{
  "n_layer": 12,
  "d_model": 192,
  "n_head": 6,
  "n_kv_head": 6,
  "head_dim": 64,
  "d_mlp": 768,
  "vocab_size": 776,
  "activation": "gelu",
  "norm": "layernorm",
  "norm_place": "pre",
  "norm_eps": 1e-06,
  "positions": "rope",
  "rope_base": 10000.0,
  "rope_fraction": 0.25,
  "qk_norm": false,
  "attn_scale": 0.125,
  "bias": "all",
  "tie_embeddings": false,
  "parallel_block": false,
  "init": "normal",
  "init_std_qkv": 0.0319,
  "init_std_o": 0.0046,
  "init_std_up": 0.0319,
  "init_std_down": 0.00325,
  "init_out_by_depth": true,
  "optimizer": "muon_variant",
  "lr": 0.00496,
  "lr_mult_o": 3.0,
  "beta1": 0.95,
  "lr_head": 0.00319,
  "grad_clip": 1.0,
  "warmup_steps": 200,
  "schedule": "cos",
  "final_lr_fraction": 0.0,
  "batch_tokens": [8192, 16384, 24576],
  "seq_len": 384,
  "doc_mask": true,
  "z_loss": 0.0001,
  "train_tokens": 228300000,
  "steps": 15143,
  "dataset": "wikipedia_en"
}
MLP neurons of a small language model. Each row is named by its layer, matrix (up: input weights) and neuron, and shows model dimensions 0-95. Each number is 128 + 32 x the weight over its row's rms, rounded and kept within 0 to 255. Numbers have three digits each.
After each neuron's rows, "fires after" lists the tokens most often just before its 100 highest values on Wikipedia text that the model never trained on.

L3.up244:177097129148065135150136120151133147153085102166099086103161124125107183129099143121136146074095152156119075171089142171061115107122066134119116128103140101119143136139080128090128051143180177105114115089166118093148099173112145175141117120158084115133149068146164153128082077161073101056
fires after: "v", "d", "b"

L3.up678:094137128143114141174128121119102120108178087140109104077144177117125090048162149090195135149115140163157141086099130104154123121107070115161087142125138102103072183164107180138070144112093099106158083160109157150117186157155138131072125113168146189221103137102131084082130137126109163135
fires after: "\n", "r", "q"

L8.up130:109093118095150122095167121131076137140156128149121127115143090079140124168106128155148079107148112118097131106118135121140168133159063088122120110089121153092124133095137177083143173150118105097126152136088126112177131141127179110173115135106174104217134107141168126146152134095174082143
fires after: "u", "h", "i", "w", "a", "n"

L3.up196:151130086094159105159174121106148094140123162084122180103046126137065104151168130112128169057179151082198058131161057121144105131166132108096110148123099090101133117131168036161126068143143171115112166106100069146185093089124171142108169093153147126119137166123065117090142139147153081153
fires after: "r", "u", "S", "t"

L2.up634:163073153101081101131088147146124116124081117142129154075141167088138128158098129140126122156132090172130100106169206066117137155140132092135137100142128092170080135149157110092164089140132140109125099107146099116156132121142085194191206115149103138136126101122065149114129116141071131187
fires after: "a", "A"

L3.up751:142135114159114104120147146125121110088149144161089103130113146153169133177190142099161104131114131142149137148162102090131127121141114146106156122098213038086095123144115156122076153116128170160158027055129119139098104139156145137083108158136175162108102180126106098159155152112157074127
fires after: "c", "d", "a", "\\", "s", "o"

L4.up453:144051120142186096147169137117129152132162167138118134137133132080116137154154151141159202176130134105141101150146099126078193160108107113178164098099144129163106130128110133134131131102200128090052147087154128105078130126115163125100079153114165143175129120138231177097143119180084119145
fires after: "o", "i", "g", "q"

L6.up193:147127139125114091153039159114084105058147146204081074154123112205145106135178139099112132133101128114132122114143141122113110133123133086138109177123110109099151108143125136147100076139094138083159078196063131066103082082107148130068183129098149133111124163101134180088133108118145120143
fires after: "t", "l", "a", "d"

L4.up701:167122140099058163044148179131073143126134082087137186087145175146146130168183119125164150140117093032115071139090125162153098099099146126146141150148110184147076116152126111120039069163067150178103141168127164084150115148107115076099172100084107101149106118119141188147102157132145118113
fires after: "d", "c", "k", "b", "p", "g"

L6.up547:106134114133109105058196148118159062078058128089163108097153131226143137107070181062079165135181091209115049188182173126150143146116101120137099173138145168121158095058124054172100140185115149052111112171129119162101115119069121134105077117140209144125121119116089129125148070142152144138
fires after: "n", "s", "S", "e"

L2.up303:144081118133159087108089094139134124117062131115147140088123112076160072189103189164145133068086079133157062120135130067113173143122150105108118117119122053144127115095148055107130114112182077088146176101132118128126107147138100159176176142132133184152091168119139153125120136179113137134
fires after: "a", " "

L4.up395:083149119086155086088133108132086129065096146118121164084093131112157136138098146101162119090137164163207145077109140143062070098165116124106141179121116122097036143178119131131101084185148117058191130096121122131130168071145105167110123131115102115153122115125125131169037115145067165113
fires after: "a", "m", "i", "v", "u", "e"

L8.up228:135097102189093161133102189123103129125119071125153159092076107152153113116088120106128118102128089129151133140171100111134108136139086129146141120138127136123136132065139166096159183182172152141142080166104136101150101110145141154106103105097107119147126142081153097130087104161148089099
fires after: "i", "a", "o"

L6.up474:128111164126082165121132135119167149153154143116148130151173139076055085161127113166192072071092186094078103146143166161113120148089088097126132116078168118142106098148171118146130137145156156134115169115101171098139099076137153107125098185103172151202117114108122112145114132079148134129
fires after: "e", "o", "g", "a", "i", "m"

L4.up631:164106134106165146144163092064117124164176071124124128146187166159131136110121098100113155151151130137180179132131101100198167100181150206155109152120102127141117156059148093138101066163094150121102075133069143066141171146109100096122087097157082144146156076187124087133137135138166083160
fires after: "a", "l", "r", "R", " "

L6.up433:143053194118149153156192169114148114155119142153132089088207101149121106125088170115134113118103135122140076158129144119140139141150072143138110038118198146100139058177140104147069184177114148111079140094112164105105115128142171072214142182095106101133141129101114137100072136148130114195
fires after: "c", "a", "B", "A", "i", "b"

L6.up305:202139094188100126127206095122133093099148117114104100069162104071152156152124125103139092130120176087129077132104169084181118093102103115118101116098150127204088066175167102177101190103096151164138112089133179175131199103113153164090159164157121136101124148118158166049083140093118155142
fires after: "e", "o", "A", "E"

L4.up750:102110172091194082116109118189110109089114157105106147156100154178143136129093141151105108140174095151092139120184082196134209136119118082178130146136217099120118146143143101127123106123072113136200135137165125127083140122101089140166174148114071087135126080079098118076088145114136139197
fires after: "s", "c", "p", "l", "h"

L4.up319:103191141165172112140152153079137136094080193071116064175190154140159137137131099136147082106150103128133108106082149081101090160081123107145140148111165119142204127122086147071104162088137093166127114099095126098189103091104132097116117115134137083144107164154123159168132160162101104083
fires after: "f", "l", "r", "e", "o", "h"

L3.up289:101175129114097074102132120102128160086138088142148145140134107128113067043135157077145079156149133105166128109126146135154070141110162136177096123121214141079141137093112092109114125126158145070116176191150087150090097107109139134114087122092090094138125145090165133172133139133210123190
fires after: "i", ";", "o", "\n", ")", "l"

L6.up295:178080159152095174132153143065110086079159092128118136133112129144184120128116134045130094076079210147135151113104125152114120108157032184120117108111125153150153103158156170125094116134138158124209095110198116142083194079081103113145132108113069122143149056213153130142047141138152101156
fires after: "e", "p", "r", "n", "t", "o"

L4.up40:114098147115088140134166130127133055150193131099160156124091135134113165103127146112066077120154031131118073157146108156105179127146093028200124171136093120144117120171124120101129157125131138138145136104170126182119126141127112128121079114132120145152100128116155106134105141151138097169
fires after: "0", "s", "p", "S", "P"

L4.up521:110060159107097153117208152044150164114130125087156096183097164106131048199184119136087154110151112114100113067161127120111119103153140137148112121134101166145074126137166119100117130116154112072084133194119129163110136144102067097127088091126135122155161137147078156149161137106144163156
fires after: "e", "w", "'", "r", "c"

L6.up568:106175115150138106144112147080145091133160130158153197092121154120120182061134149170149139125170135094178130116121117107123143109153139064142107142067125106077166171132143124084138141146115140178191141162095150118150151083106139149156129165153140124080150090101169129115106092116111151065
fires after: "l", "i", "9", "s", "u"

L4.up583:146151120135135116084148167153082183118114092143114217114133165123122078152125089226115134153135135074073142125118069098109107092125082099094121105147086119138141149130099141127132109150122130125146141125121109082226135106156147132125160076107162157152131115082108101126151124154110099170
fires after: "b", "i", "g", "u", "k"

L3.up418:129133170139071061125132111106131132101086103115090081121142156120086146153140152120138078147140146176075173173152140178161100198082104127145035134099124078077127080175099126094116108107158124113118136158129118149097094138105164169047070183144065126079163131105135183108043185152069123099
fires after: "l", "v", "o", "m", "j"

L6.up209:165095157157112146167063121133162119138138093112126143162099137156145161227136131113120113123159153122135132159100093116132114086140180114129154125126110190119147114080099119167165140078096119040139151098119112186118158142110147136153169108057186146092121106105103138125109085110111076131
fires after: "e", "a", "r", "t", "i"

L6.up494:149103152086112082188169150137078123131175133163133110109104130172104085184106174092095132055136143092133139125149121087153167114136156145076101170088101118149115161156110097168105112155109152113185171129067107103140110129191131075182156161187113088071133189092116138099142107135080164157
fires after: "u", "e", "i", "E", "c", "C"

L4.up322:084120174146117156117138168162138075056112117131128183166119178155136123092146067114162192132150091175113125154131155065140164135123128129121091133127122089102125139139138161108075135146120141105122110046168139169167150096113159123142123122082139122223104126132168078114128146146088159125
fires after: "s", "n", "r"

L4.up565:152179106182187174108088102144132120146077100100091151124173069088084159108123110117125207129115155110171098058134104130061119080108170111134074153103154130159096146135137142119140138127104134170130132169092128090120078149156127136148222125077134062121090083095164169100092168086139107076
fires after: "c", "C", "l"

L4.up486:148101158131101168142107092088135097052123120116128104134086081183115104162166135132157131131118179099150166093100153155110166107083113149113122120121128162103125109206182106081135131088107104086128129219111200119153149146143170129103130111059114079116125160128093120128191083159087075102
fires after: "i", "l", "e", "t"

L2.up365:091083117142111134147141125140083139110122116143139057093136095137191145158194081152090096185181158085121130144197202128166125204166164126173106117140129135067127068134106129121124180104111130152097155139097089109116080118132065120155168140166051148109118180136148106177147185109136210110
fires after: "\n", ":", ")", " ", ","

L4.up162:102121125104104148081106136097121165194121133177115066144129109152082099142163124094125189120157142167159144108110141117089102123175182121106053165156171098097135109170136128136058132117139132132152126139083160132159146107157152104172157131062099147155164070097167145113094144096118143095
fires after: "p", "g", "l", "c", "m", "b"

L4.up574:143115092087129117116120162096135083134191171092113076093127098093156123109168161170177088116115020072124174155094145110211106166124120129052135062130128105100126196167105142165168112124134086129116169134174118192137122128118103182174145085133185122106126111185148151114097107101104142141
fires after: "i", "e", "u", "n", "I"

L8.up749:107112124155128117133131137108135122132133093139132096088140180107129129147142179143181147069149181098122149090096101123183167129139142137114138171136192114169161137086152172191130072124212138159139124120109127174123110063079094109116118088117165140157132118101062121139135136126121138111
fires after: "f", "p", "l"

L8.up410:109133105190155109168145093114108111130130163178124196102182129181192135081164150095164078098138101113141084107148094128087141137100152092108081128090153168105166122147128128135135115147127142155107190199134135164121107161105090107126124155204134165145115121148125130070099128121054172157
fires after: "n", "r", "a", ":", "t", "e"

L6.up730:110094072154122119108166145081111134117176117109110127126134100120218126089065101117137081095094135155136113142134119069154142113086146129126147141066147216155072103110144086134088192131185090149166094111124106148137104076094133128120142176136139107114138162171199169181133117145090119146
fires after: "E", "A", "O", "I", "S"

L8.up180:151192138124084144109175103088103200184170132130134083095108125156120126136079125101163144089133161111171082128171124139082123138135200124108159150143193129089162088072159128159119105114155128113175103126147201177082161075096107138128115111116130099133100155107110089140190133122073156163
fires after: "o", "p", "P", "d", "l", "m"

L4.up238:143118173159201110177103101133089119162118128131118224134079149176133141133127102120147111105126181172141147123106094118133123133111098134150077127130172125121102173082125116096131113117101101165061134164137171124117119155139098137135185173133105110168125100114106146114112148117124159112
fires after: "r", "l", "R"

L6.up414:107121145128157130145184100160118170154142138109119140159105107130109170105119106187168172136140133148120086121077144122089115064143110166086117155096138153104119147146146091116126144146084127124123084117155123080072120114126093162092158132125094177091118103095108159109151086139156082128
fires after: "o", "l", "i", "t", "u", "r"

L8.up419:178143157135174132106143120129176095140134105058086095105162103159175132159032040177151106136123173132167116170107162133151165159093122126145135112093163144164115127117099152155092107120191105122090083138074085132119150095120201128131160160176134121113116126091136141131121128122096133128
fires after: "u", "o", "a", "r", "e", "i"

L3.up676:115108178087130179101076143140096127192173104099167112120161090132090081131158108159159130093067090122102118143153096134074087078078082100151123161128170134132166096191101049136141082127079102110120168061116123104128136100090211127115124140112163135127163113144134167164107103143169119132
fires after: "a", "e", "n"

L4.up585:170127128120110146168125096153105125124121116195111113149147135173080172129109133120127127128125144147178120126142069171139173082130073159100106204136120101111093152162124101145101130126089164129127118215101100123208128126131128124185157130075100102156162072139134123224115185177107156116
fires after: "d", "D", "p", "l", "B", "b"

L2.up255:114064104106096134156135124024154094125140154187133116153139085096168119173124082155152188170111094175219119183175173118129094086124121142111160136117095130142152125186148132071142123137087116167163140095073151143094128181146126095133113132121109080102138160152070104140098156188114141108
fires after: "w", " ", "h", "A"

L4.up368:114155093089142148133110137122150158055131103188085174152172092091121111117077081133125114106144117143107126129142146110077108076151174134063114112104169095105115095136196091158095154094149121120119152144106125171148126115120135134205153141088066106112126142176141169116101120151127151141
fires after: "l", "e", "E", "C", "A"

L4.up125:057125088123149168118086188145108158141169100112170092105147171170147147136089162084153129074093176145062076072128093179079102142151126127149095164131162157139136185163159127112086130166081143092132106092172060119170159130138111075155133162113140171140061111135143156151105116191064118075
fires after: "a", "s", "c"

L6.up198:109142117113137120133101141078153131135100166163144099113123154176155201175132167127159083096132126134139088132161031129081130149174197131104096154075180128127129133101097112127052113145099153132195161140095092093176168147164161127132130132135161115117138187097136135136117116092129113100
fires after: "s", "l", "a", "e", "c", "S"

L3.up693:148091169086166075070192106091151132117175080148080164149206123100134129158214067126156114134100087131019104079125178138146114132137173019104116079161095156102119163159138156079124111148096091129158128119124134180088128114168023136135132155132168092154130119125160147118127087139092136134
fires after: "a", "u", "i", "o", "e"

L6.up23:166156113143167124144165080100160136108203097133123132127175106125145082116131163171087165100150155076132097125056087182151133152117147175170131141105150106114079127103197153171126092077155121066140173171116128039170158162094087142136149148207175068161112103137112148139110135174149115127
fires after: "i", "f", "l", "o", " ", "a"

L6.up90:133111139163144137131097107197161106171098142119170085123155120092138102143112125073152140138132136124121099135144164177132117127148143144111076185154191098140101161187182124136107137136115105071103136087068192106133141084173114121151127092178161097150152128139147172075105198132135138120
fires after: "l", "a", "m", "c", "d", "r"

L4.up696:158140149180107124098084121120089146222140117105159105071136110073098151113140143156140164134113130083125132089121131137126141201092163085145164098084130170121097057149105115201162066157183112133173125104173134160134091094092200089157135112166117151192097133123174147125122131136102122100
fires after: "W", "d", "w", "g", "o", "9"

L4.up361:116136153142141133153108127150113165173142103119130095123199136145137130203145144117192143125127142130171087108081102201096130101099108070141115126132098127135140134110082147063063056141163123149096090160136193110147130124114178147105078121195171078149128125147137099090096116118102103093
fires after: "u", "g", "a", "o", "c", "i"

L6.up627:161109072107118147151081118102078160120146122156132125099143124121114109125066115157119126128128102190101100082086113063100153156155168135095144149112104097138140098118078173064093043126131180119130075121123097135127129175098063167179161143192128181096162186138140111117128124172084086095
fires after: "a", "o", "g", "i", "f"

L4.up434:106123115124111109142044147079051148112094140149109119138118141152130154113092098102135192136109151144094113123180123118169091141107051161086096132122139148116156202129086198161137152092099148124112084101105093144125168139125198145099154116106113180200158088137114069098154164128163121124
fires after: "n", "r", "d"

L6.up107:055154125144154143137143121135150195101145235117143187131092104169070090141092114084090156091093157144110142119135091109062136200130174131084130149086110125161173095121146077159105149065143078101098105136089096116183127117129169154166079131122139043158077114110113196148151109172158117068
fires after: "i", "l", "e", "r", "u", "c"

L8.up541:130165132102076139138167110117122159131108113154158133163113118163085123154161207116148185151150064095185149149185114119146130116074123117155205147126111140128069129127096187107135108107100100155116122099111107219094088135126160066119152134164137138097132135162092121145075157086145206097
fires after: "w", "j", "g", " ", "9"

L6.up751:088165181129129181171161089141159128170130161199106072124111104105120110105154164095119141163101153132100114164112074110149086181139158106192126074060197136082140166131095101165170141106167108063129116185143128150106132119161143106139105182158090139134126153162139133185136102136195098086
fires after: "i", "o", "J", " "

L2.up687:120101125129113146111121109105181140177092082149131121107146147130124094166081170159159165092143118183147105087098141166095127011126104122119088126153149067135151135130136117095097141119133176155136150074117142098159171108128078113125087115182127153123140108099135134083099075124048179127
fires after: "|", " ", "Y", "a", "o"

L8.up434:124161145110139183181089129079106142088170195106156210117157084147101118102114123097088136196096112135114096113146072130107127137120154174122084131151073146127121109125140100130089123106187108155111137215122125158043087167184086096131134080155071108103151153166088174147145108093100095084
fires after: "r", "d", "i", "l", "t", "C"

L2.up42:111092131102111197090109129129137153188063126067118112127093072083161158084158121173143113125135080160079143138122144124153127158141101199135099091163109088198150173116061147085149158114158161152196062157137123146143099154150111178109136010094118113143129114131113203164142107144119146100
fires after: "=", "\n"

L4.up452:128161140094162157194089112167130112170121108139168157129121160200123174142090083117102124161097130061161120176171081142152107088103113137094123135121141085106116173119183103188046180112080125118136135119044174099135099161095157132146097142186064121154117140129142115116061142155166119105
fires after: "l", "u", "a", "t", "c"

L3.up322:122142121097107165037196126073127108100096117072130157196126116174128101115177141113133159099119102116109106130204127125075106034155088142120126119145173186127163174150096126116168139071112148119121118129150092112137172108135112144137092118134216191203111121140152139174132122132097168182
fires after: "n", "c", "l", "e", "i"

L4.up221:123100187144106140173122191122109176068086131099057131131119160136108078108099128112122166101103080087094107112117198121061153131143119090139116200100132138106185099165145146174172154126123137130114098165156080178155122113150098142110124178125148130175158138131127148134158147178159179171
fires after: "s", "h", "n", "r", "g"

L6.up43:195132074153119092124131125120139126145113097115122142138123071118130161090100107146104132097140109142147143206178099087101112115174100147149114102133185147186140191108133093105141200091100167101086142177127157147145139090131147079156099088127156165134105099178150117158118145131119093096
fires after: "e", "o", "a", "n"

L8.up558:139124072118095106159124115084169135103070120141165117100081159105116121150087079128133143173108117159139121136137077122118100139120147085137131070095089133166094080181177119205059085159153125067116140170137110129160053091118120137142155153104123141120124142107125111104167153186152149108
fires after: "e", "t", "v", "s", "n", "u"

L8.up154:136140108160117178072161125105109116146123138101158153099083110148060093104141102111178106114124122118119113116095165158227118128107098146120160082075086124140132189160161128104126079118120063124179168158090123183087177127123086134096186170176160103170091087158183139146105097099138129133
fires after: "i", "u", "m", "p", "t", "r"

L2.up33:145156125171109146079099131115067149120083112100133182113200117118147122147104171137145082132100135103007119147130168146129157115115069142093081139193150134135155104136067110163173145141108166184131122197148104149119121134111148101148197094176097095052103135078099158101164089131128098128
fires after: "\n", "G", "e"

L4.up661:141096155142124138154143101132080144120178089121155078164111115118121059159091092113217165128111142150143192084139083118097131159154180121156057169016075149132095150144117125123070159187119153114086099095186119098135100192124101127171095185195160108153129152150172127097128137132089142164
fires after: "a", "A", "G", "g"

L4.up286:117089172072122187117115186171112167106084075108157130162183162103139086147159088101107107140156143142125138133153092198134123101086110164141169090124183168142053111151101083147099169127137138132113137119120161170118118110132107099114130220157145133149089092127137126168123120142135198106
fires after: "a", "h", "s", "e", "l"

L6.up681:145122105080100124121177178115086076145124110149115151163088115124108128108139119132151151102104176169126149174165098092133140154118105127142128099090150126122131118159079167144080030158118193049145152077113141143157122189147170184167155116170137149118186074135149160143135141118196101122
fires after: "e", "g", "i", "d", "t"

L6.up182:144140128110057077089079111078106154124102091151138051159175144157134097124097183174100120100138153112088167112139109176179172112086121095100173103146098160181139177146104110093187152116142102123117128166116156185121104099123170138139145158159167114042142103184181130128087109155128137158
fires after: "e", "o", "E", "s", "i", "n"

L3.up276:134071185151101105148081177141152151139118072134069129121077158127121094154066121097175128104143146114122150129111138167095134114080117127088187172125120152135113162096114155159167107143124131158109087163095120149074108099127142113132110136145143155131108190063153153149142104102166077139
fires after: "u", "r", "i", "m", "n", "o"

L4.up235:132114152143169145108084116149074136051109101140143166114116170109141145155114107151119086131143127103184124134139110179188119172162093172177137106122220146096139146129149061119149086127109086121068211122148138148090183108126133112151149115142089114139194132085144141144161114087142148205
fires after: "r", "i", "t", "v", "R"

L3.up748:123114067128077100103155122102105147105138136126128129113110167125144137156141192118164055131194113090158110177107148094147103045084136097166066075113172205081147150125135071058104132073123183128113124158092162133101159137120135110133093157170101106122184166087159158186158124159144154154
fires after: ")", ";", "a"

L3.up321:144106129135134116148115077134122102137110034132157154128126138104149165129200174105115135130120143069169130128130088152117125140100161111078152119137159072124112132101120140119135097113113117112118120130074041143091103113171129115129099131142097162092141176071101105158146120154165075137
fires after: "a", "m", "u", "r", "e"

L4.up689:109159191132147124143112129120062155152106107115112173166143153142138190121123108128174116146150127128038080196168133100099092154155121090134095115132126121097073142161098116173166096126122048077150159135121151150190062165119200149164149103121144124152135120143059147102120183147129129131
fires after: "r", "d", "g", "i", "-"

L8.up299:083127082083085140091178116164119128132078139049137140145178064104093122098176156092095146135139160148106087103101127115100167143121164183157109080101131186143103165151068110148148153161123136111145106157124064098153117057143104136078145092112171172156136121124114183130128178168066145113
fires after: "n", "e", "x", " ", "t"

L3.up10:148119119195088090152060107127111122133086141082130141126127153122101115125064135108162146192196104138120093100073129159107126129126138155113092139092128078049167079129175113120088102108167091138101177181173131131133089091120146119108116141121114154107169074111085125092110202171107093160
fires after: "v", "h", "H", "z"

L6.up517:124117148104131119223152156097175123159158098127149115094088143065158115137117149163179118137128163142172073119074132170104092083100094139153173126143153177148082096141161155106140082144176062087149105148153146135131148097179111160129092137096152112161101145118101164144112107136081118065
fires after: "e", "a"

L4.up655:083133075094086211203111099143131111124126155130102112138072148174129085150179134102086120139169136130136118130121122073138094126126116051129103117128127177147204091110092095140113133147146124130120105096146139137124154111157146116083181139119132097137100146151095111085129108120128081132
fires after: "e", "t", "P", "u", "p"

L3.up179:107118130115097121133116137134084192150128097113139174091065103166082121103130175104087120135135127119114134117136164143139088071140125094167080124070133100140135147148063197160098165184162093167126144133133100073166166108193131116131133160117159138148115118077155126137064111161091153098
fires after: "\n", "c", "o", "b", "i", "t"

L2.up74:181161156104147132134152215077095182144102144138127094144068143134126135103112178116118172106124150178169146156179154083118101104102114152074162075179089138142145139145087142074131147115140165143146162138125100134157181137119097154065180083067146166147164139106138178089113160100163127125
fires after: "h", " ", "|", ".", ":", "\n"

L6.up565:206103108109122162130172108149126128166113137148153086164144070138088137158119127081086132142131088098089129156181119102078185102135133179128114173101078142099050129106078149085104059154119167107073191165070163123089153140125131131082102130152143148081139124156164147140118186101152148098
fires after: "i", "d", "a", "l", "r"

L4.up451:137167061086109161169112165152118077129094119119150146159162100120116116160082178165137194112119053101097119109142164120174101105116169131123055090132076130101092096119125137205175112097139129112157189098133106098131084101137128107144163151162111151079129104130138164155093090081108125131
fires after: "n", "e", "l", "t", "i"

L3.up743:125130077126132113120090149081131121141152133115153127129090172118146155083104169112148081147109118066148134186124063079165108172140075165140100163150173099175128127160118109119069117117106116057166160109080125193157102092127171139148138122151158157110112171139133164152152205176097178109
fires after: "a", "h", "c", "r"

L2.up521:121155099105122090003154138113152176088131087082151155124120170147148142095145160119140152127139157105175163151185110164115126108115087183132115120153153123102117113131136114138080122135179200183130094112104143114080119099059106131116158185133124145122109150156164193118156098167117147143
fires after: "n", "a", " ", "i"

L8.up608:099091150068111098142117167111199102121167092163123125115114186088139170075212105156200088098137142124136106121143104117074132117121128144153100134140126141122069157084109167144137097128130073093134150079156157138149160121124089106084117152109111159116113150138140169163138136132117144129
fires after: "a", "t", "m", "n", "r"

L6.up650:128146112124066172187100122128108107154101159110104139108155120088148124104119104151161154137126190123146135173137154147114205140114120162153116129161139092086106147123096150150101099166123139090114116092102139132132024189148137148125122091128128138151117131122133146163150129202116133070
fires after: "c", "m", "o", "v", "t"

L2.up60:137060145109108155126055134097078112160122097125115116092131117088130165143120113138117096094075127144154166162155156091143083162114110082069127151112136145116123128110092138162109125076132046121128098125187153120118097062137146069180149113126214111115128099177126103099126091146129148115
fires after: "e", "a", "u", "O", "o", "E"

L4.up734:174095197135098056122035144118152146101171134133082132099079134117126150185037137129117043060085111111123173117089111089152145155085161145153151166166123116160089150173098148142137119117096179077092129148090102193124171178087114124138126134138153170138125149150083115083190195135117135106
fires after: "t", "n", "o", ".", "u", "e"

L3.up268:091136149123072088105091120125138117104115156098147073121142111138138121106148153171125120100161124162154147144116090096108122124130105119165101070097187170136134131122142148126158123156155145097142114128101175093143191134109114079154157162148093148103099163135103083174135188143157059167
fires after: "a", "r", "e", "i", " "

L8.up126:108104133106170145116115067151108160108161114119177141157056113093150140102104148117140142117149139180114132123154057086107131127107070158138115152159163167114064173133090084154107121133059164075140104074109112124137099077136053164151130105118105163084068157156148118123131136143132111148
fires after: "a", "w", "m", "t", "u", "b"

L3.up752:082137155198099132133123098085112138110113118116142112110177082143112161151126074128110141120124145116066127110150177121101078140094132101110058082099131167149091049135140108095076130136156126110143150158154091112077204122121170131173114123211093191108053142095189129079154142101142159161
fires after: "\n", "i", ":", "I"

L4.up467:137066155179119132094085147161127101148110150103169097115158142075111099183101106142115058182115155096150216178132166100075145116129149207065089119096077158161158098076144139137175117133131112078157132103108154144173130162124121090133143157103125135139099126064063114114152118153098131147
fires after: "e", "o", "l"

L4.up312:110130135081149135113155091077152136137118106099173141097134160080142140113100141194143064137160153169113121134158103139093147132104161124113183084103174122115114126131160114073123108201134139059088096163206072158127142088165115137096128139140118089137176185150148170086141160117210086080
fires after: "a", "A", "i", "m", ";", "u"

L4.up475:091085115097138119153099183102132089135114104139131152120147149140133072152082128023143104178106133113143143143158119132116172131059067178153164136147169150101077178135141143147123171155140165148122113118142111083155086105136174077086149107145141105132114181137112116134099084037152109106
fires after: "l", "n", "a", "u", "r"

L2.up576:169111158107108114145073144106173120155103025081121147071081080109130125099141132188134133121122148133135143149076155155139106133141122139159142148054134180150109116144073125062096072131143119096123131097117078125174098132132094118095114114100193072155090120115169141097173082149128153071
fires after: "\n", "e", "="